Weights of a small GPT-style language model, trained from scratch on English Wikipedia: 8 heads of 64, biases.
MLP neurons of a small language model. Each row is named by its layer, matrix (up: input weights) and neuron, and shows model dimensions 144-271. Each number is 50 + 15 x the weight over its row's rms, rounded and kept within 0 to 99.
After each neuron's rows, "fires on" lists the tokens most often at its 100 highest values on Wikipedia text that the model never trained on.

L9.up181:53 28 44 56 57 61 46 22 32 38 39 54 18 53 57 39 78 44 58 67 48 47 41 68 41 77 43 44 44 41 44 57 21 53 45 51 60 84 41 53 42 50 31 46 57 45 68 30 52 68 57 56 53 44 71 32 58 58 67 63 46 66 74 55 65 50 68 62 18 56 54 99 33 31 65 46 43 55 25 67 55 56 56 52 32 65 28 51 45 52 47 26 59 36 56 45 58 77 54 49 59 24 62 79 35 60 68 59 56 67 50 44 43 65 73 48 39 49 58 21 26 60 49 63 11 78 54 70
fires on: "0", "5", "ed", "ent", "fer", "cor"

L2.up525:75 71 55 50 41 59 35 74 40 39 31 18 36 46 26 60 55 31 29 65 58 54 60 35 49 52 45 93 47 61 42 14 64 51 57 52 65 60 59 61 39 51 60 28 55 51 71 56 75 71 46 51 43 49 50 52 46 48 39 40 06 54 84 30 57 60 32 63 72 43 84 44 61 45 28 29 61 48 59 46 44 67 51 45 81 63 49 31 44 41 62 57 68 63 31 69 63 73 45 69 51 60 35 52 44 47 56 73 49 42 37 55 42 42 46 46 55 60 67 03 27 66 51 37 61 29 35 44
fires on: " high", " much", " dis", " low", " highest"

L3.up429:66 77 25 43 37 28 62 36 47 46 50 58 41 27 27 61 42 46 30 68 49 66 64 43 46 99 31 56 39 67 50 42 31 33 20 28 46 20 54 49 29 79 42 45 53 37 46 48 08 48 62 20 26 41 46 34 34 69 79 75 47 41 43 62 67 44 57 59 60 46 47 66 52 45 36 60 34 50 70 57 71 41 71 53 46 49 77 35 29 52 33 77 64 72 58 77 39 75 64 63 48 45 28 46 61 35 53 42 78 42 51 52 57 46 78 35 51 34 76 39 55 34 34 54 47 51 47 80
fires on: " W", "w"

L3.up486:64 49 53 41 47 26 52 59 44 52 51 75 56 36 65 59 40 57 35 19 49 54 55 33 70 64 58 37 64 39 42 61 44 38 67 56 46 66 36 32 60 55 51 37 31 54 42 37 33 29 48 60 54 30 53 40 34 46 69 56 65 59 52 41 52 17 57 64 26 36 62 40 50 28 41 82 89 54 45 36 58 42 35 46 59 50 57 65 50 48 50 67 23 63 53 72 51 51 56 59 44 64 28 74 59 40 62 39 18 46 29 43 67 68 70 84 52 51 59 65 44 64 58 37 24 44 27 68
fires on: "(", "’", " [", " (#", "^{"

L3.up216:52 63 63 54 44 71 46 51 64 67 48 44 48 49 45 45 58 59 59 63 75 39 73 32 70 48 37 46 56 71 64 75 49 50 36 23 58 39 40 38 64 54 55 67 41 40 14 15 46 44 37 62 49 55 59 85 73 39 54 13 59 61 35 31 53 82 50 33 62 41 58 63 21 44 79 52 62 50 63 28 66 77 23 38 49 62 42 37 43 40 40 30 68 67 58 57 54 31 50 59 34 33 42 24 51 39 77 51 76 46 29 81 73 42 64 32 53 56 42 57 42 39 27 30 49 62 56 35
fires on: " be", " life", " front", "gr", " goals"

L3.up570:57 48 49 53 38 87 54 48 38 31 46 58 51 79 34 30 43 37 55 28 53 34 49 55 32 90 44 53 59 36 33 45 48 83 52 47 38 44 76 67 44 33 75 42 55 27 41 59 78 38 39 52 87 38 29 64 22 39 57 59 63 61 55 42 19 32 57 54 44 48 45 48 55 40 75 30 39 52 61 43 29 22 45 41 67 37 59 61 22 39 48 41 78 70 61 30 49 57 24 22 58 33 55 34 34 58 62 28 40 24 51 52 52 38 39 42 38 35 51 51 70 51 43 59 56 43 38 70
fires on: " as", "ated", "ized", "ipped", "classified"

L10.up203:50 44 71 56 61 12 61 10 35 64 48 53 73 53 58 29 43 61 63 57 50 25 33 61 46 67 71 59 15 55 64 59 38 51 36 77 28 30 48 59 45 39 60 75 88 67 41 77 43 50 37 45 40 48 22 36 22 59 66 53 44 42 42 62 66 46 63 51 55 65 57 45 47 44 43 57 19 57 42 49 43 34 40 67 59 26 15 53 26 46 41 59 63 74 41 53 43 44 39 54 46 49 63 43 60 79 55 59 59 43 41 44 31 90 21 47 62 49 38 68 34 53 28 15 57 78 19 48
fires on: " "

L3.up950:40 25 70 58 78 45 50 56 59 53 47 50 62 50 54 28 12 38 68 24 58 41 50 34 36 60 39 33 37 52 64 46 48 51 36 50 52 60 49 65 52 41 72 68 60 26 54 61 83 48 20 27 57 18 50 49 37 42 67 53 39 45 31 54 44 37 32 32 57 36 34 71 83 49 45 63 31 70 66 43 35 28 65 38 46 13 44 61 57 51 29 31 61 60 48 35 55 23 66 54 83 44 25 64 40 39 60 29 45 10 51 66 22 57 39 29 54 55 45 50 52 34 55 60 66 44 60 51
fires on: "ment", "nes", "ness", "ts", "ood"

L3.up369:66 43 54 38 57 19 39 51 41 42 41 64 71 51 80 63 77 70 41 53 52 61 00 62 61 38 38 41 48 54 51 69 61 62 41 40 43 46 59 23 50 56 69 63 29 29 53 48 33 61 77 41 54 44 22 54 53 57 53 62 54 47 16 24 66 75 44 41 63 72 25 52 53 37 62 54 58 59 67 42 61 74 41 62 53 58 72 70 76 57 25 33 54 82 77 58 53 47 20 37 57 51 45 62 74 51 54 63 48 51 36 28 48 70 45 61 16 68 69 64 45 48 58 41 35 63 46 43
fires on: "it", "port", "ire", "uction", " Tour"

L10.up169:45 66 61 43 46 52 39 41 34 58 57 55 41 46 44 13 51 47 46 50 69 40 29 67 48 21 70 45 31 41 53 60 28 54 57 49 29 41 69 45 28 18 55 64 54 41 56 69 54 60 73 36 37 73 66 43 38 74 48 63 36 32 43 57 36 64 68 58 54 49 82 60 45 72 43 39 38 65 37 74 49 32 55 69 66 53 54 67 34 51 38 37 40 66 42 29 47 64 55 64 76 12 45 87 40 81 40 61 74 22 49 44 49 67 89 29 70 49 94 66 39 59 45 39 62 57 27 55
fires on: ",", " "

L5.up818:26 54 39 31 55 62 55 68 42 42 41 66 43 46 44 58 41 53 45 38 20 31 62 47 38 39 48 67 57 52 47 32 46 52 40 42 48 30 37 74 73 62 67 64 49 49 35 51 55 26 51 69 66 50 62 28 46 48 67 42 39 67 34 33 42 57 50 38 36 53 69 35 45 71 54 44 57 68 48 66 71 53 33 66 58 61 60 58 41 61 56 62 53 50 65 57 57 40 59 50 50 61 65 63 19 60 65 71 71 49 57 38 51 29 66 27 48 35 43 47 46 65 84 59 55 55 44 48
fires on: "er", "re", " re", " as", "vi", " Re"

L8.up268:78 53 46 45 53 45 45 54 22 52 62 34 58 29 47 70 41 31 50 51 58 58 64 62 55 90 44 42 36 65 38 44 61 15 51 17 52 35 60 60 62 48 44 53 64 06 57 72 30 81 21 55 61 78 53 60 27 67 28 42 53 44 33 47 53 32 36 44 59 67 52 40 82 26 38 55 51 46 60 57 45 56 79 62 54 66 41 73 55 79 51 65 49 51 53 62 52 64 47 39 67 45 52 21 18 81 63 52 72 25 00 17 45 24 43 40 47 40 55 50 44 53 70 61 56 39 68 53
fires on: " |", " and", "w"

L2.up852:42 46 36 56 78 40 26 81 42 37 57 42 36 49 71 64 77 55 29 64 45 46 54 63 60 32 36 59 47 39 59 53 37 45 69 37 57 40 30 50 31 73 49 40 35 53 52 31 37 23 42 39 40 28 63 62 38 48 43 65 75 38 43 36 77 43 37 51 59 16 54 51 34 41 36 64 60 45 56 60 53 53 56 34 65 39 47 70 49 62 72 46 18 60 52 72 49 53 84 50 63 57 79 46 28 49 67 19 37 11 36 55 52 68 63 44 58 29 61 71 35 49 33 13 30 57 57 59
fires on: "(", "[", "’", "^{", "_{"

L2.up373:64 59 65 46 27 58 67 42 34 82 33 43 61 30 34 41 32 63 40 50 44 46 69 38 67 68 94 66 39 32 40 44 25 57 53 57 57 17 67 47 56 70 42 24 57 56 42 60 58 55 83 56 73 29 39 71 82 42 40 43 47 41 43 67 59 53 61 72 47 38 66 50 81 67 50 29 43 63 67 35 50 38 34 46 46 55 38 27 60 47 51 60 79 40 69 42 27 69 44 53 42 19 30 42 57 38 78 43 48 55 62 64 25 20 55 27 24 81 33 64 49 64 62 38 61 30 49 59
fires on: "ology", "ign", " Title", "late", "ult", "ð"

L5.up647:61 22 39 77 32 64 42 44 52 44 65 05 28 58 46 68 74 59 55 33 47 39 34 69 50 64 48 57 30 48 55 72 54 35 34 52 45 36 66 50 69 31 33 70 57 42 60 65 49 61 38 51 31 36 43 34 57 45 50 59 66 60 33 25 37 49 65 18 39 37 50 61 41 37 40 35 48 50 57 91 54 31 13 35 48 55 73 55 59 76 46 49 18 61 48 47 43 47 70 54 56 65 58 03 49 56 31 55 24 76 55 79 17 45 41 17 38 41 45 53 64 63 44 88 23 49 70 45
fires on: ",", " that"

L3.up694:47 59 55 45 54 44 35 47 48 66 58 57 67 64 75 62 22 54 53 57 41 55 59 50 56 58 48 48 31 20 30 74 20 46 47 67 66 73 47 65 56 43 46 51 14 55 54 51 76 44 64 47 33 33 18 61 44 67 59 33 47 65 70 58 35 40 72 41 57 48 47 68 37 56 72 66 70 37 49 43 55 39 37 55 43 48 66 56 49 42 49 46 45 60 56 58 81 43 72 30 54 52 71 52 72 85 67 29 47 76 58 66 46 75 35 40 54 67 70 54 55 47 52 48 35 69 22 39
fires on: "\"", " those", " produce", "ric", "”"

L2.up382:33 48 62 33 51 56 53 69 55 71 60 60 35 57 70 33 56 41 80 68 62 32 38 37 61 67 14 39 45 57 84 42 54 31 49 60 42 67 33 52 51 33 53 46 53 51 38 39 63 56 57 52 55 22 69 50 40 44 59 63 39 59 69 35 58 72 42 33 38 72 33 49 57 63 46 52 24 45 49 62 16 66 65 49 41 48 74 42 51 50 45 66 62 51 36 35 58 49 44 52 47 73 18 74 49 47 95 45 61 63 47 29 48 49 64 53 65 72 45 36 81 47 56 56 27 22 47 41
fires on: "S", "P", "p", " O"

L2.up472:51 46 75 51 75 66 24 54 60 66 86 52 40 47 44 45 50 54 43 32 54 42 69 46 62 43 57 51 54 31 69 18 42 62 48 40 47 47 34 49 40 61 52 46 28 36 46 84 51 55 51 47 33 46 49 72 34 46 37 71 13 50 65 87 71 36 34 22 21 62 49 43 51 19 23 43 48 37 48 53 62 56 52 48 55 40 28 47 65 64 67 70 42 40 25 54 55 38 57 52 57 38 32 27 42 48 97 46 29 43 75 38 44 30 45 51 48 39 26 62 29 22 48 51 56 32 48 48
fires on: "er", " Authority", " method", "ck"

L9.up459:38 26 64 44 42 67 57 63 51 45 66 26 69 26 56 52 50 29 52 46 54 49 38 56 36 62 60 82 30 55 56 53 40 58 64 34 67 51 59 86 44 45 43 37 60 64 54 36 76 59 52 41 78 70 60 67 61 45 62 51 52 58 48 54 49 72 33 32 53 47 54 64 61 77 41 47 54 68 42 60 68 26 82 29 65 57 53 56 60 60 26 66 55 27 62 36 49 57 86 39 73 67 42 52 51 59 62 38 42 75 29 36 46 52 38 49 52 35 56 33 62 58 42 35 43 38 48 53
fires on: "ed", "y", "s", "ing"

L3.up513:72 31 45 47 96 42 42 28 50 63 70 42 36 62 21 48 54 36 70 69 61 45 43 56 41 64 64 55 47 53 50 45 67 47 81 55 53 56 50 37 57 88 64 48 45 38 34 51 32 61 60 52 39 60 41 42 45 44 32 59 42 39 52 18 59 40 63 36 77 66 60 46 70 31 48 32 26 55 67 71 63 53 53 78 61 41 51 60 65 68 57 46 35 29 60 37 46 54 38 54 60 47 43 43 37 57 43 55 65 74 46 46 46 24 51 47 58 19 45 50 47 57 67 22 60 71 47 40
fires on: "age", " length", " Length", " close", " Area", " range"

L2.up60:61 69 40 55 42 38 61 65 39 66 41 49 84 56 51 61 60 28 47 56 37 60 52 54 43 58 35 64 63 87 48 39 42 38 52 56 67 73 56 68 40 39 60 67 48 44 60 36 48 74 55 29 49 71 13 62 51 43 24 78 70 62 51 60 60 46 61 44 65 46 39 67 67 54 58 52 55 74 35 40 72 58 59 61 51 57 70 58 35 43 74 56 39 59 44 52 55 35 49 56 52 77 42 22 21 50 48 56 67 77 82 43 51 45 35 46 30 57 56 80 62 37 46 49 50 36 65 21
fires on: " than", " some", " around", " about", " but", " di"

L8.up895:91 65 56 71 43 60 76 48 36 78 25 55 56 69 54 64 78 49 10 52 56 48 61 42 33 47 27 39 35 27 40 60 56 43 64 79 47 45 34 65 47 26 42 60 66 50 57 43 50 39 41 55 34 47 40 24 61 63 52 29 64 75 53 63 65 58 51 50 37 55 48 60 64 60 75 46 38 50 52 97 54 41 44 35 64 59 38 65 52 43 68 37 39 52 61 30 72 74 28 37 61 69 64 55 00 35 42 38 50 58 59 69 34 77 71 62 32 62 30 34 65 46 46 47 55 56 81 42
fires on: " also", " not", ",", " and", " then"

L5.up771:54 39 27 62 38 57 51 67 37 56 54 67 64 50 32 48 45 28 46 77 54 57 34 44 36 49 50 40 47 50 62 34 51 66 30 46 42 39 46 63 56 52 33 58 58 64 45 42 59 73 43 65 65 40 44 75 27 62 35 59 47 51 59 34 43 82 72 31 60 33 49 57 66 45 68 21 50 52 34 60 37 11 60 41 57 50 60 67 32 39 61 31 73 66 60 74 42 78 58 32 51 40 63 75 30 29 48 66 47 57 54 41 25 74 44 60 57 43 73 62 69 31 51 68 70 47 30 36
fires on: " as", " on", " in"

L2.up251:50 64 31 65 73 72 76 19 55 59 69 48 54 59 39 43 54 78 31 43 40 14 57 65 51 87 13 63 22 67 74 45 51 33 36 43 42 40 36 55 17 58 43 61 52 53 63 34 17 51 52 43 60 79 16 51 59 52 46 48 59 38 84 17 40 38 32 61 28 84 29 42 61 80 55 57 51 60 56 43 58 69 57 53 52 72 61 44 52 49 48 20 38 66 51 40 33 44 53 47 38 51 75 53 60 42 55 56 58 44 80 29 45 51 49 39 52 47 62 58 33 34 48 44 51 50 42 40
fires on: " other", " Hy", " My", " such", " Ty", "hole"

L2.up673:46 38 71 50 42 64 55 45 47 60 51 80 51 54 52 48 40 45 58 65 53 89 53 70 33 71 67 44 50 31 51 37 46 39 46 41 49 61 23 30 46 61 61 63 49 22 73 38 38 77 08 43 32 30 45 48 68 66 62 51 63 44 39 45 75 30 49 55 56 72 33 43 76 40 20 51 60 55 63 41 40 61 62 54 49 43 37 18 23 44 46 71 72 34 48 31 51 45 53 36 38 50 25 45 58 64 41 30 51 63 51 66 40 43 36 65 69 51 29 36 40 60 49 48 38 70 56 31
fires on: "er", "ment", "tan", "est", "ig"

L3.up127:45 38 64 43 46 14 55 87 58 81 89 54 36 33 67 47 38 62 41 64 36 51 45 55 47 45 56 74 28 99 54 20 72 37 65 54 42 29 50 46 39 40 55 27 61 19 47 70 56 46 41 48 12 68 30 52 51 33 41 56 33 60 43 26 30 57 34 43 48 65 51 39 54 78 51 43 51 48 41 30 61 54 69 40 46 42 60 55 77 40 66 49 47 53 58 57 42 13 45 49 48 53 56 45 40 29 63 80 61 46 44 54 52 38 55 28 44 45 68 56 48 61 40 64 27 43 53 47
fires on: " a", " part", " \\", " there", " US", " length"

L8.up983:83 50 55 45 49 63 47 57 56 55 43 50 45 46 62 26 57 39 29 36 54 70 55 33 41 40 61 45 47 35 42 47 66 66 63 57 44 36 47 41 40 31 58 36 43 47 44 35 56 36 89 66 48 47 56 24 04 29 42 29 45 64 52 55 60 37 14 40 45 59 74 59 62 44 76 38 74 58 57 66 66 37 32 60 53 47 75 90 54 25 57 46 41 70 65 72 47 56 28 43 46 71 64 21 26 36 56 42 65 44 45 39 35 62 44 60 33 15 60 22 54 62 62 28 18 69 46 63
fires on: " and", "\n", ",", ".", " |", " also"

L5.up672:37 50 66 67 73 65 25 36 42 64 52 46 51 50 52 84 60 66 58 43 72 85 44 41 23 34 79 43 56 33 51 51 48 37 17 24 48 43 61 43 46 02 68 34 40 31 67 39 45 55 39 29 62 60 50 68 60 49 42 46 46 36 45 33 54 46 44 33 55 37 49 23 68 38 26 36 46 50 73 55 66 15 35 43 48 36 39 55 62 61 43 43 35 61 48 34 51 68 67 44 74 55 41 15 25 71 72 54 46 73 41 34 29 54 46 48 66 53 44 67 50 32 54 60 38 29 81 41
fires on: ",", "ing", " After"

L2.up474:64 62 25 45 39 24 46 62 45 40 51 62 31 50 82 68 44 40 58 51 51 64 56 74 38 33 47 36 38 59 38 59 54 47 64 33 52 43 40 48 64 51 25 55 56 28 54 94 44 31 43 34 42 60 56 60 41 48 54 38 38 36 53 65 51 15 74 45 35 49 37 64 34 74 23 28 61 54 52 76 40 58 67 46 41 55 66 38 37 62 29 61 73 54 50 54 60 54 54 61 67 56 73 53 75 52 50 52 27 56 52 74 47 57 40 63 36 51 68 34 45 36 53 69 43 50 60 70
fires on: "ung", " Can", "und", "tt"

L9.up18:56 51 45 45 44 53 48 47 44 65 81 41 35 39 49 51 74 45 39 46 78 83 29 70 42 40 69 61 66 58 41 48 74 47 62 37 70 52 60 43 56 45 22 46 43 67 40 59 21 34 34 44 54 46 38 55 52 80 42 43 40 49 51 48 54 40 67 59 59 53 57 70 51 56 24 47 52 61 60 80 74 46 28 44 55 60 59 76 73 46 41 52 53 41 48 82 43 32 52 29 71 55 37 34 58 47 54 48 44 45 78 70 48 59 44 65 77 32 50 53 73 72 57 63 29 28 48 62
fires on: " that", " as", " over", " than", "re"

L8.up704:60 63 57 28 63 18 49 56 49 61 56 53 57 63 69 47 43 61 66 28 35 48 45 42 30 32 34 59 36 46 47 65 49 31 55 60 47 64 51 31 31 19 53 28 48 55 55 49 40 59 63 30 35 64 57 67 69 80 48 32 60 32 65 75 47 56 53 53 33 47 59 28 53 45 57 58 53 28 70 50 58 84 46 45 34 51 40 45 58 63 28 52 48 45 52 44 68 85 37 45 52 58 34 69 47 38 32 43 74 52 43 36 57 47 44 65 57 49 43 23 57 48 39 38 42 33 68 33
fires on: "ad", "9", " of", "4", " D"

L9.up882:68 46 33 57 39 37 66 66 52 51 37 37 74 52 41 53 69 48 67 32 79 37 44 51 07 36 46 45 35 65 46 48 51 63 73 69 55 49 77 44 14 23 17 35 46 57 46 57 51 62 45 64 37 45 55 43 51 43 43 53 60 32 43 38 33 57 54 59 56 46 60 50 55 47 45 46 39 69 30 59 48 53 63 55 48 66 58 60 23 58 50 37 13 65 27 45 71 58 48 65 80 40 35 66 15 43 47 54 49 43 74 48 47 52 41 27 58 36 75 46 66 45 48 54 59 55 72 57
fires on: ",", " as", "-", "\",", " between"

L3.up560:79 65 32 48 32 63 28 87 22 37 47 24 46 32 32 41 72 35 47 39 81 76 52 35 57 42 53 48 48 48 40 73 73 59 11 63 67 48 51 46 71 48 55 32 48 92 54 77 44 61 42 56 65 72 48 40 61 43 49 47 78 69 35 25 29 26 54 77 67 28 63 53 39 58 71 69 53 60 33 41 64 35 67 59 29 39 48 42 57 50 63 22 54 45 33 49 56 29 74 11 29 71 58 48 53 53 53 48 58 61 74 34 59 54 61 38 25 34 78 53 55 23 52 54 54 59 39 53
fires on: " politician", " police", " born", " Kar", " footballer", " man"

L9.up714:55 40 85 40 42 60 61 60 55 40 61 31 76 26 53 48 56 37 57 25 40 50 43 60 45 61 52 34 50 41 38 66 63 44 40 19 84 31 73 53 59 24 42 43 40 46 50 40 73 73 19 80 39 26 57 62 40 33 22 83 38 68 67 48 68 63 49 48 52 37 42 61 49 45 56 46 75 56 66 39 43 44 51 20 47 37 60 72 28 37 52 51 44 19 63 43 54 33 55 36 63 62 44 52 47 48 96 53 50 48 28 35 46 41 49 58 55 60 50 71 49 40 49 55 23 49 49 57
fires on: "s", "ed", " career", "ing", "re"

L2.up892:48 48 39 83 52 47 63 87 37 55 52 42 56 55 43 61 41 47 55 31 28 75 37 45 63 45 52 64 64 49 64 46 46 58 24 85 55 46 42 47 43 78 87 57 56 38 46 38 26 48 29 77 48 63 36 75 88 34 35 59 59 69 62 29 61 61 33 33 40 30 33 27 48 47 42 46 25 45 43 19 46 54 31 36 65 55 50 52 54 43 70 68 35 65 55 60 54 70 52 66 15 53 53 65 63 43 61 54 29 47 56 50 51 57 83 54 47 66 67 53 21 57 27 56 29 48 81 37
fires on: "°", "(", " UTC", " p", "+"

L2.up194:61 53 49 77 81 76 55 57 78 38 54 51 64 41 51 36 54 46 74 84 55 51 52 38 48 41 55 68 41 53 11 57 81 47 76 68 31 52 48 41 45 11 63 51 50 32 57 51 43 70 45 71 22 60 49 29 34 56 75 69 68 27 43 33 47 59 64 58 56 31 46 54 26 87 59 28 43 44 23 60 72 43 73 71 49 67 50 30 48 32 43 60 40 65 54 72 38 55 74 78 46 32 55 16 32 43 37 66 37 53 51 54 41 35 55 91 42 49 68 25 17 49 34 59 60 62 73 55
fires on: " An", " Ann", " an", " develop", " Thompson"

L8.up675:46 45 43 58 49 68 69 37 41 29 68 59 50 53 91 36 32 63 47 42 64 72 56 53 44 78 33 72 33 58 29 83 42 48 47 46 29 64 63 44 66 38 48 65 57 60 57 69 33 40 26 79 46 38 82 49 58 54 48 69 40 32 29 37 38 45 62 51 53 37 49 52 61 46 33 41 32 41 34 43 92 47 34 27 43 56 66 30 38 66 32 40 27 68 57 54 14 49 39 55 57 68 45 44 69 36 43 87 47 43 75 42 43 28 62 27 61 42 36 54 25 54 50 40 52 64 46 54
fires on: " the", ",", "s"

L3.up737:47 42 37 58 50 51 28 40 40 49 60 35 61 53 52 38 48 45 50 70 42 36 57 64 17 59 50 43 57 33 42 69 61 40 55 58 33 05 40 63 66 35 56 68 54 47 30 38 59 51 58 62 11 75 53 56 50 64 54 43 58 50 56 53 58 47 55 98 58 46 41 63 49 60 14 76 41 76 71 50 57 55 34 64 45 28 45 67 51 70 73 38 50 40 46 27 18 44 30 55 52 57 71 60 35 46 59 56 33 47 68 37 51 48 24 29 45 53 52 70 46 33 60 41 33 39 62 43
fires on: " until", " an", " during", " into", " son", " front"

L9.up775:43 36 47 41 60 54 53 45 40 65 64 45 31 34 30 61 36 26 73 57 66 63 36 53 41 32 58 26 34 56 46 44 52 35 58 03 42 58 43 30 46 23 38 79 45 66 33 63 55 53 45 45 63 59 45 56 42 73 34 65 44 33 42 63 34 58 72 41 73 67 35 81 63 45 50 43 39 29 40 75 55 75 64 16 54 51 60 36 69 39 40 57 59 36 74 41 60 62 60 66 58 36 67 88 04 64 42 60 96 38 65 62 45 46 66 84 34 42 57 55 47 61 18 55 44 56 39 63
fires on: "s", " ", "y", "al", "at"

L3.up863:31 42 61 29 32 73 32 61 58 39 45 56 61 56 56 64 47 46 60 38 68 24 61 34 60 51 21 31 69 57 64 72 41 48 65 50 61 33 47 64 78 61 31 74 27 67 85 54 41 49 58 72 38 40 61 49 74 32 46 30 33 69 32 57 35 45 44 63 44 35 48 61 64 43 52 69 47 00 44 45 47 69 33 42 74 68 29 65 25 45 28 49 44 36 41 28 51 34 49 32 72 68 48 54 75 22 56 45 80 40 36 61 61 43 41 53 66 59 50 54 59 59 49 52 43 53 68 45
fires on: " been", "stra", " France", "Ma"

L8.up761:40 77 53 45 48 33 55 43 66 55 47 45 71 76 46 63 45 36 69 41 47 28 42 75 52 59 45 57 63 70 59 47 48 41 61 18 07 71 51 29 65 46 44 63 46 52 76 60 18 38 60 25 32 36 65 50 28 69 38 47 57 69 71 57 47 56 32 46 27 82 62 69 54 24 63 52 77 56 30 39 39 54 56 36 15 51 44 36 79 76 30 39 63 42 40 56 61 33 57 38 48 55 37 50 42 65 57 41 87 50 36 52 50 48 69 44 46 29 63 59 46 49 54 47 70 47 50 61
fires on: " |", "N", "-", " new", " "

L10.up347:61 73 57 44 60 24 44 52 51 50 37 65 77 43 85 58 74 56 19 54 21 40 43 43 71 43 50 78 47 61 52 48 65 67 28 38 60 34 38 47 38 52 04 64 74 39 33 57 60 60 47 68 52 75 55 59 59 48 62 68 41 50 35 52 36 59 54 36 59 69 49 67 52 44 49 44 26 70 79 53 78 70 85 77 57 49 54 29 68 53 43 33 62 61 54 42 55 47 40 48 33 61 20 55 49 70 70 59 47 34 69 32 50 59 33 50 50 35 52 67 50 64 34 56 56 62 59 75
fires on: ",", "n", "1", "i", "o", "0"

L3.up485:15 53 52 52 73 55 22 46 65 47 48 28 49 63 55 52 51 31 43 32 34 56 49 45 42 67 51 40 44 29 39 53 39 45 36 59 29 48 38 53 53 39 52 76 66 54 59 40 54 98 84 47 75 19 48 57 56 49 49 45 37 38 57 50 46 40 56 78 50 34 60 57 49 31 32 75 46 48 60 67 69 44 45 54 52 38 40 36 49 35 73 28 63 52 48 46 55 40 47 57 45 50 66 37 48 41 63 24 43 32 54 39 50 51 57 54 59 55 51 27 15 45 40 45 73 41 65 63
fires on: "ist", "off", "”", "eff", " Bu", "f"

L9.up37:48 73 72 62 55 56 42 48 52 62 56 35 58 59 46 37 44 61 87 45 35 25 49 42 33 44 90 64 24 58 53 43 34 39 53 58 25 78 55 71 65 56 50 31 45 56 38 47 42 44 50 45 52 39 37 29 25 50 64 56 36 55 68 59 30 37 81 60 49 50 52 57 30 47 54 47 62 44 51 72 67 38 45 44 53 39 67 66 86 55 19 52 43 49 25 45 60 49 43 38 59 49 66 61 32 44 52 24 69 52 59 37 30 61 58 38 60 35 97 62 50 58 40 59 49 47 49 76
fires on: " ", " United"

L2.up301:34 55 87 70 45 51 72 61 35 47 43 26 36 59 44 52 25 46 36 51 52 53 85 45 50 45 68 52 30 32 48 50 76 19 50 62 27 36 53 62 47 47 50 38 28 34 19 21 55 53 47 31 31 69 29 62 44 31 57 59 39 65 50 61 65 74 54 45 59 43 49 39 55 38 59 58 60 30 42 55 33 23 62 77 25 67 70 43 48 50 69 75 39 51 50 49 48 54 61 70 47 57 48 78 62 68 61 56 29 47 70 44 39 68 72 44 41 55 46 62 39 50 53 20 45 38 65 46
fires on: " Year", "fin", " Preced", " Succeed", " Notes", " Position"

L2.up102:53 34 50 49 25 24 38 52 42 39 42 65 60 49 33 54 54 42 23 52 52 44 64 77 27 68 37 69 67 60 49 47 64 57 54 49 60 42 38 62 38 49 59 54 64 48 65 63 58 44 72 14 62 40 45 36 73 63 37 48 13 58 28 54 34 48 35 59 43 61 33 66 55 60 45 55 41 25 73 60 41 35 43 55 59 50 75 51 30 46 58 66 58 59 38 62 28 41 67 61 42 48 56 13 73 35 76 36 60 22 53 48 40 58 58 66 39 35 58 56 43 39 50 70 56 57 43 62
fires on: " later", " then", " now", " less", " currently"

L2.up597:53 27 52 41 73 45 25 55 55 64 27 44 60 41 48 26 63 69 41 48 29 53 26 55 51 53 46 51 40 22 38 34 34 54 36 49 30 54 52 58 42 73 57 46 49 51 64 43 33 70 68 31 51 49 70 57 47 41 36 41 44 34 51 08 65 63 77 39 59 79 31 65 70 29 23 51 66 48 46 55 75 46 31 22 44 76 47 27 70 40 61 49 32 60 43 09 36 72 55 43 27 78 49 58 35 43 46 35 52 44 49 45 51 53 34 48 43 36 61 53 66 45 27 67 51 42 54 62
fires on: " They", " All", " Group", " group", "do", " fellow"